config = dict(
    vocab_size=1163,
    activation='squared_relu',
    norm_place='pre',
    norm_eps=1e-05,
    positions='rope',
    attn_scale=0.125,
    tie_embeddings=False,
    init='uniform',
    init_std_up=0.0395,
    init_std_down=0.0,
    warmup_steps=535,
    schedule='wsd',
    decay_shape='pow',
    final_lr_fraction=0.05,
    doc_mask=True,
)
MLP neurons of a small language model. Each row is named by its layer, matrix (up: input weights) and neuron, and shows model dimensions 80-143. Each number is 200 + 20 x the weight over its row's rms, rounded and kept within 0 to 999.
After each neuron's rows, "fires in" lists the words (lower case) most often at its 100 highest values on Wikipedia text that the model never trained on.

L8.up581,212,189,173,230,191,214,185,215,202,173,250,180,199,191,169,192,213,206,237,186,191,222,189,204,196,178,204,200,251,186,215,201,179,171,232,224,197,222,181,181,197,173,197,197,224,234,195,201,193,198,182,192,209,210,215,179,166,215,200,223,201,208,211,186
fires in: "several", "many", "children", "few", "most", "short"

L8.up85,202,184,180,214,212,219,193,180,196,208,235,244,183,173,199,178,189,216,208,196,211,228,205,139,166,218,250,231,216,198,200,202,218,237,217,185,217,186,199,179,205,237,225,204,213,178,205,217,186,186,229,190,220,198,206,163,159,188,202,214,210,189,208,209
fires in: "six", "several", "12", "of", "various", "10"

L2.up538,179,212,195,209,191,217,161,210,169,196,217,222,170,183,160,187,230,223,215,194,203,188,243,200,195,247,208,180,222,177,215,216,230,232,209,192,168,199,190,207,198,190,191,211,194,206,190,218,203,219,187,193,212,195,206,202,184,186,175,219,214,203,198,210
fires in: "a", "the", "institute", "time", "information"

L6.up68,178,244,203,210,204,248,177,155,200,173,230,153,180,184,183,190,199,201,211,159,205,164,219,175,186,211,209,217,172,190,206,195,203,190,191,187,181,205,224,193,185,205,215,168,216,204,223,187,170,183,215,181,173,220,198,204,223,218,175,234,200,208,205,183
fires in: "john", "june", "january", "july"

L6.up295,182,201,182,222,214,217,188,190,207,161,223,175,184,208,190,202,198,197,198,194,208,189,209,212,177,197,218,139,214,199,238,189,232,228,185,221,211,186,209,193,199,182,238,177,206,187,222,228,174,228,225,186,208,203,233,192,190,196,231,222,221,180,211,185
fires in: "university", "british", "history", "anthony", "athletics"

L9.up411,183,203,210,208,170,166,190,162,202,179,179,186,203,194,217,214,185,222,246,222,164,226,235,181,187,191,206,213,227,146,212,205,199,182,218,207,206,200,169,201,191,188,199,185,197,192,176,186,196,190,208,236,195,174,230,195,186,171,209,182,179,173,208,192
fires in: "as", "rothschild"

L6.up34,201,205,208,191,210,209,179,187,218,206,224,218,207,222,183,176,197,197,219,182,186,198,222,181,195,200,218,216,177,220,226,180,179,228,185,215,209,214,234,183,244,186,225,238,200,171,183,217,205,197,197,217,211,192,213,205,197,225,209,189,230,211,208,151
fires in: "season", "seasons", "peasant", "rear", "far", "front"

L6.up362,197,219,203,235,202,207,200,178,197,194,218,157,171,214,211,211,216,215,197,199,210,218,216,196,180,217,182,162,191,204,236,198,223,211,238,242,228,232,199,230,154,209,226,220,247,217,190,226,201,194,196,218,198,211,210,174,212,187,208,218,223,187,207,213
fires in: "as", "by", "ching"

L6.up292,195,175,202,200,197,193,206,183,177,232,207,190,199,208,172,169,173,187,214,155,215,172,225,221,196,251,201,225,222,174,182,180,171,213,187,162,182,217,221,184,173,178,230,216,203,195,218,208,214,171,209,192,225,181,180,195,180,212,204,177,211,192,244,179
fires in: "known", "several", "not", "should", "unknown"

L6.up412,230,194,194,222,215,220,214,196,201,193,252,228,213,196,196,220,198,208,207,187,163,182,161,195,174,219,269,238,217,170,207,186,186,202,208,221,161,216,214,195,196,180,196,185,218,220,195,181,198,172,183,197,182,199,182,196,193,191,208,196,211,210,208,187
fires in: "season", "league", "sequence", "seasons", "đorđević"

L7.up328,198,221,212,191,209,219,227,173,170,183,209,210,179,205,197,198,188,164,194,186,158,215,212,216,181,204,181,193,182,198,219,176,187,209,210,208,204,190,215,202,219,179,199,180,206,224,184,191,175,189,208,185,200,206,220,191,186,195,220,210,237,208,188,191
fires in: "out", "restoration", "reserves", "rather", "red", "rest"

L7.up467,205,198,176,179,190,208,182,184,180,164,236,219,188,192,195,188,208,198,225,198,191,188,217,211,185,202,240,167,205,212,228,170,223,217,206,217,216,168,194,217,187,240,189,201,193,183,205,249,212,246,224,200,212,182,199,216,188,168,218,216,244,182,222,179
fires in: "some", "south", "north", "states", "east", "five"

L8.up49,210,183,172,181,198,200,209,223,208,177,221,203,191,209,231,212,189,209,211,189,201,194,209,210,173,218,219,178,208,170,236,190,213,180,209,200,191,217,202,222,200,228,189,200,211,185,193,206,216,238,232,200,180,205,206,216,189,219,199,202,220,186,197,207
fires in: "united", "university", "institute", "royal"

L2.up89,180,224,180,226,180,217,148,194,188,200,213,194,190,182,214,191,169,222,206,193,200,209,222,191,194,167,219,205,182,174,202,212,194,217,144,194,215,208,233,192,208,194,214,189,188,213,216,226,218,259,206,159,179,203,182,216,205,228,202,213,221,221,193,204
fires in: "and", "the", "actually", "also"

L6.up41,206,198,212,197,175,195,219,203,218,194,182,202,185,196,289,190,200,204,220,165,201,209,238,182,187,210,171,202,240,229,180,202,177,225,223,218,202,180,192,208,199,182,229,226,183,193,173,190,227,180,247,210,242,194,213,203,219,216,205,193,211,215,225,206
fires in: "during", "people", "following", "independence"

L8.up431,182,213,188,223,171,213,183,193,183,205,212,172,189,225,170,169,195,212,204,188,202,223,227,211,212,179,203,219,199,213,184,228,172,206,190,193,197,220,187,193,204,207,197,189,224,215,182,205,179,231,192,191,210,216,189,207,219,214,161,234,233,197,248,237
fires in: "into", "each", "every", "our", "occur", "occurs"

L9.up166,190,192,221,240,215,229,176,213,197,186,247,219,181,218,225,194,212,194,181,185,216,202,187,190,213,239,236,170,213,184,211,194,237,194,207,211,198,175,182,247,198,202,191,189,217,200,187,230,178,217,225,179,187,174,225,219,226,215,191,193,196,194,173,196
fires in: "of", "world", "old"

L8.up368,199,185,186,212,179,211,208,212,200,216,208,212,155,205,232,179,179,196,230,181,187,206,235,195,204,243,201,204,233,172,206,206,186,185,198,214,204,193,208,183,224,194,219,184,198,227,216,200,214,222,224,188,193,133,177,210,180,212,192,244,181,226,222,195
fires in: "and", "early", "several"

L8.up392,167,234,196,159,162,197,192,203,206,209,231,195,181,182,197,156,211,178,208,163,184,206,215,188,203,195,170,200,191,187,220,197,153,176,207,176,199,203,206,202,188,210,227,201,221,210,199,172,196,200,194,193,191,199,172,247,236,245,206,202,173,186,202,197
fires in: "where", "built", "however", "how", "and"

L6.up87,201,213,202,198,174,198,220,183,194,208,184,246,183,226,178,151,169,170,217,165,143,230,204,198,191,236,186,175,187,157,225,215,202,215,183,195,181,199,204,197,175,187,196,198,225,185,177,216,211,202,176,192,180,220,249,211,211,189,208,183,230,207,225,200
fires in: "all", "album"

L2.up264,171,220,184,197,206,222,188,169,188,197,198,208,183,205,180,198,182,245,208,182,191,241,206,201,169,198,178,184,206,199,203,194,184,220,208,191,191,193,212,161,216,148,214,198,214,204,167,222,215,222,219,183,228,209,223,221,200,184,198,243,256,155,226,209
fires in: "as"

L8.up383,197,206,205,226,191,198,198,177,181,186,212,164,187,188,269,169,241,206,253,138,237,217,204,224,191,205,159,178,184,208,209,181,174,190,186,210,190,197,213,224,175,206,214,206,204,208,212,224,168,235,197,195,194,206,207,212,210,220,192,200,226,164,221,204
fires in: "after", "before", "during", "october", "where"

L2.up449,211,216,170,229,185,185,169,182,173,207,190,203,198,218,196,222,185,259,201,209,176,227,195,225,219,204,182,212,232,189,209,194,186,213,185,176,170,161,250,207,189,184,238,192,200,218,193,237,228,200,191,202,245,202,187,244,187,193,192,194,225,209,187,196
fires in: "that", "not", "born", "being"

L8.up333,208,220,233,181,178,192,204,179,208,202,195,226,188,201,224,184,225,188,219,178,155,244,204,191,197,187,196,222,187,132,194,204,215,208,204,153,211,234,194,192,187,189,162,208,182,213,171,186,187,220,184,206,180,183,192,205,205,200,203,212,201,223,192,212
fires in: "where", "such", "wrote", "became", "become", "himself"

L2.up38,211,222,190,207,198,201,176,190,247,196,207,209,173,211,182,164,230,199,245,194,232,209,221,187,184,227,201,157,230,174,201,182,232,217,208,165,199,235,225,217,177,191,214,217,216,238,185,202,213,211,221,176,223,204,201,205,191,211,223,198,229,188,221,195
fires in: "a", "his", "interest", "each", "investment", "all"

L7.up25,181,183,205,195,174,198,191,187,182,213,203,208,163,184,196,194,159,182,222,191,188,209,211,205,186,220,200,178,207,162,189,182,180,216,178,188,208,186,198,193,229,180,202,187,194,226,211,261,211,203,220,192,212,186,215,218,173,202,241,188,230,163,230,195
fires in: "she", "songs", "personal", "song"

L2.up493,220,216,197,227,176,222,200,187,189,187,189,181,177,174,222,193,211,244,210,192,178,231,234,199,184,233,163,184,215,166,231,194,207,220,206,192,176,225,203,181,173,185,213,204,211,193,180,202,198,214,211,215,195,178,205,211,181,208,224,248,220,176,208,184
fires in: "as", "towards", "be"

L9.up449,192,183,177,197,186,219,188,209,178,192,231,195,176,173,187,150,198,211,192,181,220,231,210,204,202,212,173,204,210,168,192,211,238,202,195,192,200,202,226,187,180,196,189,193,204,194,201,186,182,211,182,199,171,176,219,200,181,207,200,191,228,152,166,216
fires in: "new", "museum", "july", "january", "massachusetts", "james"

L7.up577,206,194,202,223,212,200,208,197,214,214,228,231,180,234,164,166,235,189,215,228,190,210,211,229,209,160,174,204,213,177,213,209,192,223,184,221,168,200,185,217,186,141,193,200,187,183,220,250,164,161,194,177,174,161,195,203,228,210,211,211,217,201,239,208
fires in: "album", "football", "footballer", "family", "university"